MLP neurons of a small language model. Each row is named by its layer, matrix (down: output weights) and neuron, and shows model dimensions 0-191. Each number is 128 + 24 x the weight over its row's rms, rounded and kept within 0 to 255. Numbers have three digits each. A neuron's up and down rows have the sign that makes its largest values positive.
After each neuron's rows, "fires before" lists the tokens most often just after its 100 highest values on Wikipedia text that the model never trained on.

L17.down69:113135100108098100152131129137127104142131108108174125087174099080124125156155125124123130121116145135104140129135094129116121110112175147126144179129117133122148158123101117110161141189182124124122127127126157142108127125134146082098108107126120135098110138137102168142096144136097170145163137151200129163135119157108160148128154177078117141098122117115155068172134130148115119152134089136127085147133134139124119170134135128133122142091128138138132177136170103106102136133168126132103144147137120149127142152159125090127126156152100159146117099096153081125166109149188107114
fires before: "4", "1", "0", "2", "7"

L7.down190:121141123158132108102134140094137119120191148088122102088130079126148139093133129168095118146103137134114149104116111126156149081173129145135108140117194136090119167154135130170142140155100090090079138154101097120146083153085142093109142128094128128151126122138134145145148144132168121105079119117127129116118060089126117108118116103061101142118116121133102107120144145108163145127146139114103118142160132082154100112157094131125119144138106105137126140122108134087102117112099114107109163113105086134140149090160133128134151149164143145112098146153133160127091137139146140103
fires before: " (", " |", ",", ".", "%"

L15.down63:107134106138102146155134084136125131138167167159142113186141113113088103088148149119155090088146105087124164153132102187075143114090122125142120122112115153123139130079174125155108110128126135127122115116124100096112110159150118137118084117108139093145131093123100170103121149097150133218130159146133122115133110175106122136121160150126120114129146152159138136134104151092125138117114066119110096119135153133108139164174109129112149121114084137109147128133098118140141131072165133098149110139116147142125163166123094161125125123124136098147109135139136092132106133166153131122
fires before: " ", " —"

L19.down275:072186115141070113109175156120196093110124122104126139104138135135146131095141105097124102102117101104127150170112135107159167111133125128121155086093126129112144144101102142128138157129114118120116146129150141080122120138184125147143126145118164129102144152109151108136111129072097123130107176086145079121111140162109089127123108113118073108115087127113118078148127100140120121146136145122100108129160134117124105066134131116125111130125173081134110129113091114138164072093137130129145131119146157134131124150114163139123116142123149112140123146114103126154112147196135120146
fires before: ".", "6", "7", "3", "0", " |"

L21.down90:104084141133097150114121115148115113087117169147166148089127139117139109108119132153109101137106138100149137135134118108148131132122103094149103105076123158094097090149123153104104145172139099114141149128106103128111137172074110136115109155122103138173161165135160141128137168130156121098089150121110105117146124141153087146113122121087149093196131115112156187144110121148136178169080089141122134129150103138139110144174117146080128108069143144119128113097106137132130132099155116112129175090135143108141103118153115118132153115159134096134100132117145115110145102120153095138
fires before: "–", "th", " |", ":", "17"

L5.down47:135187116101129101158162101158171138116080135114151093114151164136103123152141105115122129116149094101148150154112087132173128125165120124151114149104108124120155108128146143108128130170115100142139142126165141137158140126149135165180081148114146132074144135117120132112133148087099181087146155127142124169171119142126126080126109141079085170139139076120141120182169130180139129162193149107116135110142118131171107139141135133184109119146119133116117141113149092119109101113118125158107114109124177123100125131128137128157134141164145128098141136125127127147135153139120139133
fires before: " |", ".", " |\n", ":", "',"

L21.down348:115125129126140092157107102155123096139138079116136092172140103119134117160193120128129134126102127107124121145138145175149150170111139142129106135139100092117100135154144110123185083134136129137118133110166159126127120161138129170120100123113130116152155139141153130144145129114112126086146146120110171116152139156108100120112157160110123145123106115108153117142138126125152124151120141113155135185141000150161132138146112151132119145133121147164123087113134154124175130084086092126088111117148108107100129160121143134155137133135116128121127155124158104102128139121148132151
fires before: "4", "1", "2", "6", "7", "3"

L14.down83:158074117085105130119115124165145087118129137130133101133118148136137117139116142134079141138151141140127135125128117174108147123174104159179153155110134162135127168149150119140102120077098146129159101128131151104073104173084124142152139136120110126180117121135166159127184114153114151102146130124171132174111140094118123108143133091120156100143128144123135147123113158159107138136137137108102139137116134130166112083125068157122124113130129155092188149145110153099116122144144147084174146115140157148133159128137130167162106123152179096129138138101104108149148138140115129183
fires before: " |", ".", ",", " |\n", "}", ")"

L18.down30:146158147146125111105157110115110159128128114084120113136164096094089077088170173077164140144128159125132133099144129121104148127111141115103108130105152134137175119106153131137135117127095149113140147121173129113137146126102160165141113154115103125170112135155092163110142154090139125187122128131164139131170094140134104132146151142125150126167121166123109154110094112103160098130107160102133158135160072122117108135143107153155097116161083090131090116118151145101112098130098086147133105070132124142115166124125129090120115112116115143102108071130139150108103127125094165122
fires before: "|"

L6.down241:126114146144093151100140104093114133137157166154118099141099161092119096154122114099136114150149073152118094136137119118184127124062141118127129099118157112123161078107132156092143152132119187106076116138140115141144123138112118136127108141139150177126129153111094101128095121154118128154130131125103107169137094160132112098147168124107117083132129114100136129118111136120149155148165147128131117153157146149135138123157132126105111106091142162136157115164146099205140134139119111159128140105114161101079158134127172112126135130206150102124146127102131104113113152154100103112
fires before: "==", "===", "In", "He", "The"

L19.down4:138125146147140146088119075122144145122098213119068100138138116146141120110110134140108125142125140151096130113140131130104094116140142120125108106088179126117129114093163112109173113149142142136154165099145145130125128102105097127103109157124167113078121148132162143133134118116164112118140123130152128133129122145129170132143134146126123104156118146135087131135108148156104144171118149164105123116111105126141137113097082114124130174115129132168117098144024126124127108121133150109141163176110135108109138148113079129157090113091156090138119103082163116122148123147105138179
fires before: " "

L10.down330:170081094135149147144111114112125120080117181105141131145152124161122130112142187133117128145134087140112112110116099155117111141095139148147131092158127124106173118145152153118161132121115126104122165143168103130125140125122099083109077177137110175141133140148100135099134137141122082105113145138146127199072143133134113117139128121121102100107147125125149102086136143141153157122134149162119119179133158142134155130142132123117098132158134129133157092116148118167153119121100103110108155099150158128158135161135120162122099136138116126134120055129134157099124171119075087170
fires before: "==", "The", "===", "On", " The", "In"

L17.down153:131154105155114119136177136113109135167095153105138128156137074134109093141163114086159142165133112146144131145158150132123139159080135108110148136119115101176144159164161124145141138132074156114121137115186106150142151134142144137157095104118124185148064110104095145099127164119109112158109140146146145167140098164145095120131135121139145112156122138074124141134104140139133118158110151124128141161137125128127135134152137173129115117156106093140116104140128127097135096137081123091119128148111163143140135142111129128145097078122142146114135055136118110086088136161095093094
fires before: "-", "|", " "

L15.down81:141171136117179133164178110116119097082121144070120118133136109120116125140165133131144119117097149160112097128155150129148113121104114114166097168185118160098132093126114108138121088088106084080100077150133144133163132121157139129147121130138082104134112118176120127116131110124148134130134099102090136140132104147113132177125075113162120167134107095117149077112120176105151121150106129144119140162118156107122096173119107124114149135139128081115155134125157132107124082101156129118127168105158130114102127125141101099147133108110120087134140105094154143117170107165140137138
fires before: "20", "19", "6", "2", "3"

L16.down254:138148138107095078127153107080167147140157115150132088156146128105136123116142132115155132128144130168118132109156091131136142130120167146169125137114107133142124123121118130106155094175112166142162160124080162120156165111121153110138147125144164113131151164158129169171131115150076088148083128187151164141137114122154122107144108108145100123135128125141106093131127144120103083150123134129135131166170188120166128136117099101088119120115155121115132129120146096112135142107152170088123129142128127155129128136137084136184135150123135134182184089103152099113126172147121119105
fires before: " |", ",", ".", "\n", "\n\n", " and"

L18.down50:161152129131127134121098108167131144144115105137142100161146166109132140139125098129140120112084138130131126097138148088131147128127120160119129143149127132131132135140185101134122186118193125137082135144098111140150101107136117154166159139106106129065126138173156139121159128137144137153159096107127127089123093112152122086131133102158131128166128146124114127169158135120136146160065121117141104130155075103098097074093104081089141089153106081127116138133143101115118125138151094109105145120080142142147145130150176181141146116154146134098127128130158145156114142116126145171
fires before: ":", "R", "\n", " |", ".", "\""

L17.down83:183135156141125093136134173140113112160132168150123117101117162136087170127112128151126137126119115110103124094072155107105156076103139126107118106135111079124136098150123134191101150163149127113114125114150114171113160147156136161093136156180128168145114122116098150139127184161119150136150110120085070138194149130127138123115127120142086130121123137113130129175143111147116115117151127126103161160111154119099152149118150142132169169117110107162158098103095152158144134121155166137160151153080117134113135127113149127147102119131117127105122109120147109108136163154151141107
fires before: ",", " he"

L10.down306:137124160136105113128144184114125119204129119122113104139132113137149150116101114141157113138150159122166130104151130116136147100095080119130079144141138140121146142162172134130090165101154144148064083154136124121127154122112095126122156092118080147090162102175147136171131115096113158134087125129113112101100126121141119144125190147150112106151172112134087142142112148118142163112103135126140190091126125155121138132094106136104141098135097122120168120123148110152108130097162124105155148124149075113141121112123103167139108115098132125133119102137119151167152102114170118109
fires before: ":", " |", "–", "+", ",", "."

L5.down142:131132151136141145117151102146110164155159137124152107151125096141131170125119123108126106116131144100089152111160159114091141114116118160125143175159199112097085089075092141115153123124150164098128125153103110098155141145150121108103100114141130149119102165150151105148119149122136186112151096126118087081131143133134100150094095128105143203136132159124134121149099135112110170084140123142149114142157123174086138094106135105088082154100136127131123121120147128120105158123092118082115123106120150121145112123093140109134137133115122163106154125178117156145091139138146110110
fires before: " |", ",", ".", "\n"

L3.down199:147083148142120139134120096126150122101149161151105132102113104137171124146137156173092141159103130130119125122126160145157145107105137130162153174115173112115144096095110121102144171132148166085140136117145139166154146109116144156144077115145084179158131162129100142114124105165162139124141107124145154179144089152122099115127123125128123130117103140110165137141111115116158156132131120143131094150132125157135172129146142110120107095106133119148134152144177124142173156128126105146139141163079141115144158182141157148099126193130085144152185102146100111134146147150164103111
fires before: "==", "In", "He", "The", "===", "H"

L17.down258:151099124114149104137165179135138132149149123082101143102140097112096125123162156121116100119140117144120108178135109132131098132163126142149135091109140141127130141106129124065185106121086140165167108177102122136113158111166150170109111149160119142132144111106096130127112133090113161130124141145172164160111133155157126155081150143138089123107086124137127155098111146133130125117173107107126121126118141105101140109099155133117089142073133151183137114166153129124145131132112107134129115161140132103122150085113136085163121149156136155128118130160075158109075116084122123146
fires before: " |", ",", ".", " ", " and", ".\n\n"

L8.down252:127109150136107152139113169079101131068126078156108117109113125168109126118127130127121122110148128108102151076161127127105128121091134135133177099162157107109102094143106118104163129157123107119148170091135125090126126146157086116129090122129139161139118123167089123100091131092147184146118128161137170124143183097083108139104155136151149163142101180131125090138149123102138151148125143101100116140144100136115122142158103138107127135105109139142089150129157126100123121130118109095090137098112140106130160104112122152154085135130145126056107120151148124111097167149118148127
fires before: " |", " votes", ":", " in", "\n", ","

L20.down26:106161121140105123140115095104084110111101101139122116140115082105123106110100158132130122166097133094080092118100105147134127120117107074137160154163151127106125100115115149129113139165149162136140129113163110088098124154165196178115167169148102125139095144149087158111145118141083140156162118098110137130142090096152126157108151089106132134136119116152115139138144132144114140073130112132132143161139126098151206135126157104127116154137134116123117158161086144084134150094150151155156153124079134138131140149149171078110131131133125103124118104146116144122143126137121141120
fires before: ",", " of", "ine"

L18.down167:140161145150076125147094099171150104141116160128108113151128111100154131138125112132107107179169161136102153158147149182149138131100097131143116157111140168094137097122118122114132140153099120101104118086123147178143168105145149115104169141129115121098087142117132121122141179113143153138087136140143172142114125122095155109166167123110144119135121137099169137142102132160136123144116154148132114127129150124126101140143103095119144116103083126132077102129130172107097173059118178153131116140150116077170119140119116104172166143134116113117113158150118096153125128112158117129
fires before: "19", " ", "20", "18"

L15.down74:103132131112120110112142125115104121171163140118091124154140137125131141151132100130131140136156069118094158051137124124109133106102117134150096115103146127134124132127098111104156130114143123134126196156163143171116132067125109152101123135103138152148109136162157127108091104163126115118120126133110130110112142152175097106127136119150092126127132144113120115136153120112120100150149175130164106076113152125119132090163136131155151095138104110136103132141197070132137142083116153163149154169165095111090102148116134134107108145155095108170126111130172125127122122134093084171
fires before: " |", ".", " and", ",", " in", ".\n\n"

L14.down76:095097124135090088114157108140145122136055150148112110131145098124118150142120092127116132119143106114134095114145116119159172124138112150136145143106108114115152139106113085154190098153133130124121100146129166114101142131133081121166100141086118156098135143184160131122129101171136093151132137128153170147157137120159131102108140084155134109122135171121144153141146124114126135155163104122152107134183148143159166110135112125118139131132128124092047126120165115071152152116123122112104128098142088105112105097173094161155128146132141144129139090171132153137154124128133151131
fires before: ",", " in", ".", ".\n\n", "s"

L18.down140:066104114162124149168131147174110115158138130101101149118133175135116164130115135152112140151131140119092143123140087144134102106170130135119144179105076125109142169096122093108144181103133096123125157127095133114130136154132137159120135113122210097085111105095136124130141105104166101131143135137144142133098150178103135141161077129112139119129116153095124094135144125131113094169105129144161161134139125151144146145107114134191181176114126140127098133122130114116130107119157126105090133137179132126140124128132127058151108112141131118121127143125135107119098161104150151112
fires before: ".", " |", "0", ",", ")", " "

L19.down111:176115127157138104095122132082147126130130132078088143099163095168095058136133129086170109135108183147168112110116146103124129124125124084125065133164124144153140134076165102108134137125113095156133152102137109095112165137128137125125107117159135118135115136142118137127147126132133078176106150132133094121125130117147126096139106119136117151112118121107112144117127100098139108121080127117128157148120092139129142110158158166107073144139124103109126145102110151100156095114081135110113160108107107076103166105082132095113148150122101135112134081108109123112122129087126111108
fires before: "-", " "

L16.down196:131124087148136137144152133153131153144141165126158138160137081127136145126081134133114149164103117126139139104140170124124119138159127117164142132107110095136128163137152163120124089156126138116131136112140118126119126156126074148108105126104136159142107107140116115108105126128125106125102134089119130084120132079121143142173120132130095121154131081157126157140063152097090156154085102138135159115122043110112112103072123116136115144192125139118097140105111190100118112119117123142174146128143088124106176103139116113149116103123114157119095139136163144141126119145120193165
fires before: " |", " –", ":", ".", "_"

L5.down184:163135116133177124129202054089129137124102131120084196146188072138141107124141127104133138133155104127155128103132126112154115124154170131127126122092171159156130106138151133138104113111164127143144131096135102135111129134163121118109137121121146118119150175132104123147138133101141108096121086112138081147169106128135089143128084161148130094104148125173131138159114144126161111135095123110134158139138169132130142127154128105139169103105088165125116152085090129116133090088102151132180140118127116140135125131149143164095127117130153123105089121110136106115136151133172133119
fires before: "|", "|---|---|---|---|---|\n", " ", "|---|---|---|---"

L4.down349:121136156132122117116147168147127149163154108104143113174106122107102095079132101137130114115142207182157158128126150131102139158135118129133104178124133150170103152111110095121158114118100140146113148134126125111125122123110166119123108122058128114112153104085122129165115113099088161218126178116136129119134118100122101155130158135108122145132120167121142114091114139129111160140146087140145142097142138127121125118134147107089120123139148123148067126081127141106123143124131132117146114154189127145099120107071123101140155141149103104124149133159128118134134072151127122150
fires before: " |", " ", "–", "+", " |\n", " —"

L16.down250:142132177106095122142077128119092146128164121142137137122131167086124131124165123117152121170147113152130111163134150178131110144139148139116140101117131112143117115098125187141148164140090124127135161135086106176118144102116116097140085126128125129124189126136162140124112099135114097121107106135147127166098158121105132155131129106143173124116111173126129097104106156148108070115156148141161125117149132117124167101144119165084168136143150157105096119178130096132102107137123113134131098145159141125154117086107122151193095138135119140177115135128124088143097099163157114092
fires before: ",", " of", " and", ".", " were", " in"

L18.down143:112096121182137134100110127136125155142155126136106148105118180157077134143101149086124132099127102155161144124125142112132162154169103141113111116109116116120138131111153132134132120127134086149172140162094123162151118124103098098119139090111107119090114104122139100127104137118142105181097146129122117100128102127112124132139117141168082140119160030118141155108111103126109105146148132121167115168125128135118106144128121177131131106123128110130163132157121157122107161106129115091155141110149122147101145132159128143102100177143130142103140156115054125177124132145175181161
fires before: " "

L4.down304:094123081140135167121131117092110099112166157139154100113137088135134127113135133122162144112118159171107142148154134155103155135100133157100123140121101142133155170114152116128150119132153129136124139134138137170109134115112126105127109111122148154161166187085093111139131122135146120145113143111144143142167145143119056113116104172155179129115131132084155128130088111092117151141175138116132147127123139113112121131157103121102088103145118119146109114142109088121135126118073098142170133104138112097117190165154122131123162102179116146087123107141156121096104179127178085115
fires before: " ", "|", " |", "N"

L21.down128:177179129151090183132068105074128130160131098141093120146108127121143096110083138120157127127128116121129106084137086107138132130176185176135098145170136081153106107088154092127143112133140127157136147112109103162126145114103091130112117147139172119121126139076145130116152146096129133161122142092127109161144190144132120117102100142140134162130107124095082126096141157127103108119129152100135150095154109087114144090110115103126176098137146124119125114124116121139140097123131093143136127141138133141072131113127093143156113118123140157109141119123157122174106138144119131117
fires before: " "

L21.down249:118099116140101165156155112145099128078124106087104117104131153175123130116150090130103108135139119127092123125153135117136190115111103082136114112120159155122137138160098107113148125155145122103128138134138086192119128113115117084128197160114111150142101129123120131125101151120183122099149105147128113093107129153078087136099100121122111162157091140121148085133160132092152136126165133117168078106131142133121120165121120115115111143132122140135135150122104146145129146122130098132143117158102163108150109130099062137141097121136151141133100117124145138166105099102146154052
fires before: ".", "–", " |\n", " |", ":"

L6.down195:116116116128127113098104083139151098109149226140142111103141100138143121126144150148127128120148158123167131171119161161091130160095095146125115155160173166139129102149113143129144167139118160139110114126145122155157136087119105098105161147118118171170093180099133094131092120139160157122160131144106143144124143146110090085122079147103130132121092148141126138124111151143166176120141124118127102166143150107104168133142143115119112122124114108140169136156143122160145168126115118123144136106104149147129120162146122126148190139163129090118144098113109150110157106121145110082
fires before: " ", " Win", " Ch"

L7.down221:144098106097099111156142102146139107073141166144099128134147085137135133117120173129131137102113098124115134111154135143125149135118154158111092114134147115175153163200117119133128124125160135114131123122107140165128128144118129120144127082121155118165123110114150130082144110098104099106112146118091101142120160136115129162103113110101136119121191144116150111133101152172159098091098171146106043155166121097099129111111138102122128172108141062115178130132170131143151114114135147146167141126123128155124143142132127121092124173128140090152139139084139108122122151142160126150
fires before: "–", " |", ":", " ", ")", ","

L8.down249:131133141141141148134140138107133107162167170060130115117112121105140099125139148140146148129101097129123110152161155129101131130072127169140100127118149120119181082076115133119158128125133150133092139127122129115107139149136113162148135140144140153148145174065098114136113142154152128192131161113087126157124157170114130124078119124090107097134130145119099092136114128115158105099122149133149087134108157113114159147154151165143124126184120144147162127168149124134176114130133086142149125116127145150113133131129136112118187181145116143111124072094149126090125155151139101109
fires before: "==", "|", "===", "The", "===="

L17.down87:148124113120132132130100130129156137133137068124151156120126131143105165126141129181105105104112102151123117114109154087148146099170142145151125142110097113122107101133099078152114160149125131147106111178100126111155123106097109133169176134103141127125137124125127165152104103140142091159132143182118127148118124135161088137141088109153157158161132124116134124095111134130132098143131167128113114122131172164156129142107135112157095129132090131119141083133169125145109162185155090153104155148124123129162111091139170102139135106131106187128086133156104161177119111108087126179
fires before: "19", "20", "15"

L17.down77:140149170097084159126119125093157126122138111113135125163082115108165156145165114147119138151132114118174129125126136137148124168131135143162147109159118132132126176120160180115166143161120107143154161133138133147136124089121101106138093136073134127087151106113093184149136125135134142107071115159159148096106160076129104109154142132112161122119127156126113129080114130103112151113127140132114116090153134138116120141134094167089172129165091151098139142170151111139127146114103081120129119115164110153120108136059126139110136121122132125183176117140131106140110149113094151119
fires before: ",", ".", " to", ".\n\n", " and", " as"

L12.down170:130149106157102095166107115124158110144135144170099161136145142123105102098181156128139118149148087126090182169115108107151138114132139108118117136124141142102145125098116121134128052131103114144120094148147158137125174099116093147134140207147114135141158149137141147118148147161107090125151156125161146124109144171051115159128154130126104143079085122087133100121146109134152111153129138146093142138138112110132119096130114099155137185099136131122119172150123145109152105152123117173128141093123153118124102141112145111143122073121098131112149133123094131093125115138103118141
fires before: "0", "1", "2", " |\n", "4"

L16.down102:131150184133107126139127151105139142106091139114136113126126147162140168117122173133135111106142159157171096119163152134108118124119124087138124140105131119149134164119164111148133142131129143099095110123118137140137152151135144120161143105115117144142130134110169128152154141099117136153132090103152123123136137093148164139143147142119143085165147153092142152136130181100131117144105124112141143134138168120114133120160119160089116101084128119118170135113095071154121132095088132137104126078114101164139097089129102134088084105095118043106134139137070099097190130123118084109
fires before: "|", "–"

L11.down61:155129107134149122140139142105124130173104103143128103121116119146179134126160122091146116171122121098117118149112095107114126148114162125121133090130107083140133141140160141141143123119144153137135151176146116132139095103135119131145135159106124113098159099141062132151167157077125162133092097139148132124147100160152090096150109142111101136150140146066159147184087136110115128153132159108092146102149126104086129115160136113116126140104167119148133123163119109118143139086120137150150107130105097129108081154144074165152118127185133080103152148100107154119134130098169085129
fires before: " |\n", ".", "\n", " |"

L19.down52:110127069109129156164129125169155134128153127139153089149111115142145128113111126110116143127099128105118180104125131130144094133144133141173127116098134164158125123127083080136148134108132117118102146128095183131157175100094144147116116129128138107123090096128133104135151084166160089151138134106138147130102122121124096114130124135122119163141146148133142104138140130141139162105114150128157068163121138135108110104084125102150127136141155120146159146152123131109134112135190103147157189151113123101126162131127149167091107132166133056135168165096124097136096172074147120133
fires before: " |", "/s", " (", "^{", ")"

L10.down232:116127172120099093115138083111155099118145128136107089131109092129126146167101146131146110167133114135072094131111128137140119120140115106139112061123128123133149114118114131168108110142134138133133111151121123186160140148113128106131110122141173118111226125111126112161175119089138129117126139131125115128145158148127134102113152148117129115116110137101128130133121162123123097144125138159116086113152131099157126120150123136139133162164157120096179122099101105147157091135074112093126148118112118103084155086143117164118118148148134117138120086168180154139083108132195146105
fires before: " ", " D", " B"

L11.down225:172139113172110122180112119108153124144129153138150092139113120122122148115160100155126113135179136119126102068124136112156144107173164111142084128138098128117101150157155109136125132147132133116096166164145099120125126125096081113127146139137161100138131105139176179122180142098147113119122160137121121123126136131119129118109157104093106179191097152126154138136153117132099141150134185130117125124165125134125089128157136136135130128172086137106182141169133139132101159110141110152104079128144123097087153150137085136140168129146128105118142132092111131160138162153117175121
fires before: " |", "–", ".", ";", "-"

L12.down241:118151154102141111142143129093079122157111108117150124132128127111156095105127141132088158128090107132125129151098142158140126143129158117108099130158097131128138130113163142144148108087145174144148115076169131149093100158156097171134148148107116158110143135135123096104130060138106146112170141106174090125130103106144119119140157082143085096132104148118119184122117149161133116144129169120121102131115144123137130075144117125101086108125147112099151098146084154144136143139110114132172180166113097123085149128136118119103085116106162118107150129178106103144086148119123103128
fires before: ")", " |\n", "°N"

L21.down202:099108108102169109073094115118142146140119151068102121167121099135123122135138104093117160098114145123117175119159121138115125156150121143147107111138148147127132131149143124167108148161096110152111104152126154115121138119125153116160113115131128087129122123112144111111104091126088108111092146125139153110109077173176133136131076127150150135100116135107135139087157165109129134199108124131140089094111150147128109106140146171154110151125134107107087104168089113137141171156110104124089159115178124112146091122111117137187156153164099128123139110160137111120124098115155119169
fires before: " ", " |"

L7.down224:142153159109121139168169156176147142113157123173082137142114177118092169151158135170156125103079149201127114119135110106128158129106154142114125130140102120152091153147108106117195130085150133110175111137119125140138098138177141118130093098134125096131188119080096098089174122128132132137133105162151126148159111141090102118131090111144123108133112134118139114118124135126115128117112094127146136146091104149115127151176130108111162149115112083133114120099101111108109148104120124118125131125119081148093158146140131118106166099136140152117133161103158111114122127090148125122
fires before: " ", "0", " century", " to", " |"

L20.down141:122113122172136156088119124194091114107126153114140116099137143143146171123162107131113102130179155100173155126158089125137115155131128124104115109143133142107134134125176148110130098144133137123137146154174123120137133075127116107122120138126126165113162151133159132147123166087109202116114104099119122135101157106144103111109131170121138126141124116113150139124146145165118108126137164103145124139137146135095120082165124185123170121131109113129176107123158164082101192104159130168157093137129147146156101105168166120167113126126135143115116147090111148143137144108165148110
fires before: " ", "19", "20"

L20.down304:125138098137170138092112142139133115137092174169111151132133116172119133091133159114174166156146102144123108095102140101138130121176143143120167145135133127177100155094120123135106105173142109190106154148147170148159152151131118110100179109136142135152106147116132114143134102091127109154132132111103129142128158195118118107109115156130142117117074117127134152156156123159163140093101097152151183151093129108104144133174101130128150093158148142143105180108118153151143124137146142135115112151124121142130132069111100141169129139105116126113124128154140141146162146137153093097
fires before: " ", ".", " \""

L12.down110:109120153149138109082114127085167078152121088125097103114153127127109099083105178114174123069090160152090165117129129166073139151176076081161130164100130124116105131131131076115124111140095131166121154159130123092084125133127112104118119109111138090130115092143120128103149147142137118117099169120103119149139124100151143089114121088128127154089136112120115129135117107119094137132167140088118122101117122138123131138162097082109127110121139103127117151159148099166146138105110125150116108126149151160098199129143121142162120136136126150126127118140151159144110109130106125106
fires before: "19", "20", " ", "18", "vision"

L17.down120:139120112133129114073129129129123124138136102140089140117111071105090139103151172123166060118135124155131145124135130121130139121135167110106111123142141147103144124126133111138117130120103120145080153144106117117104093154106090148152146157109140109101197102170083147113112112117139181164130125121116147125154111171108095147101101104092118169114122126124115166152109139126129158124104131131144120128106140102101179170165162115132152119145153123143129106115086078167175117138121177106117140105104116127118136114141104158099134080124166112093129151098081120107106173130143142098
fires before: " |\n", "′", "\n", ".", " |", " ("

L18.down148:144133131143078116141168141132168115098134092120161119118179132133097108134172106119128132109102132131105152114112152157118107166105161079152134140128142122118157108129052143148161110110116107063143141142154158107105134153117152130090126148148147125156127077108124186124142148097148104112154129151140123147160171116105145176123140158149128131084141096120117078114135088118140121126117098115139094155198143063113127126134134124094142118156129121161105131119133060106152123115139111126102132105103135144090118140116124126159137130135108150142137110158155115136131096149144127152
fires before: "1", "0", "3", "2", "4"

L15.down288:135120134180170146131115139115127180132147131122084107126091140129122131148118148142125105149109078171108140131122130122153150137080136152138126117154120137118159149150161141117081125115132177136153131154135098122125165147120089164144105162156142149102122096108127142128175156079102148149115156107131137122133118117111119104114111130123098153147089122110129131164081143133126147111091084127109121123138133127112151119098106123169129102169126120085117064127090167041124120130156139111166143164106131131139126132140120135108140091115130102148141182084155099135162116138096160163
fires before: " ", " |", "-"

L5.down208:101144169115145122071138117155152114158151201108126120151124145125135115116137118162146150135101166142176167123127117099128134119183099147100182122109149175111109130139160109146125118104133142113102126113113161117090100115106140144085129172130077116089144167105128163130115120085142120129053113130138145143135139174118108133116142163114132097116107117096161144079133140159096103106152128117148119131119118097081091129119145111151132104108137130176150145102118128145090139130145156114137162150137105099143082120139132121113105096180147158117109105126150131107125143131118139143
fires before: " ", "ially", " of"

L11.down106:144121098107152053108119060131111130152131158096104125134122114131082073128136172121117093138098126160179114099125138138111129111121157122127074148126128142150169120136175132127148117089087116120115119135158092133136167125111111116122143123119129133104068153119091105091082140080125157147134128123140121155188127142140114135127113104089119116109102160115087154122097145114114102109108152130139151140139131107105160118134123150123143114125092162130076132108103126110175103135095097139137162090108135139124149133124107098139126123158111135137106101122113122081117150162111074121
fires before: "|", "-", "P"

L16.down27:130079100127145120096123085138136110070168117118172168114109083103135127120173121122162105150095131131146117138132122135167102108133144134148126119130136161121134115152180128127102165179109100129137130141115059159125085135137142111088146117136153123128171114153174171117104140166119112153155098113124133064141112142133105133129167133146129133118118173108140143151122146136107135132156135138116120168128136123139107131089126128105134143196136102121138129103094117146131137081174098126122166121101117140117141109153134146151142125156163103114102111143098094142187116094165151148
fires before: " |", ".", "0", " States", ":"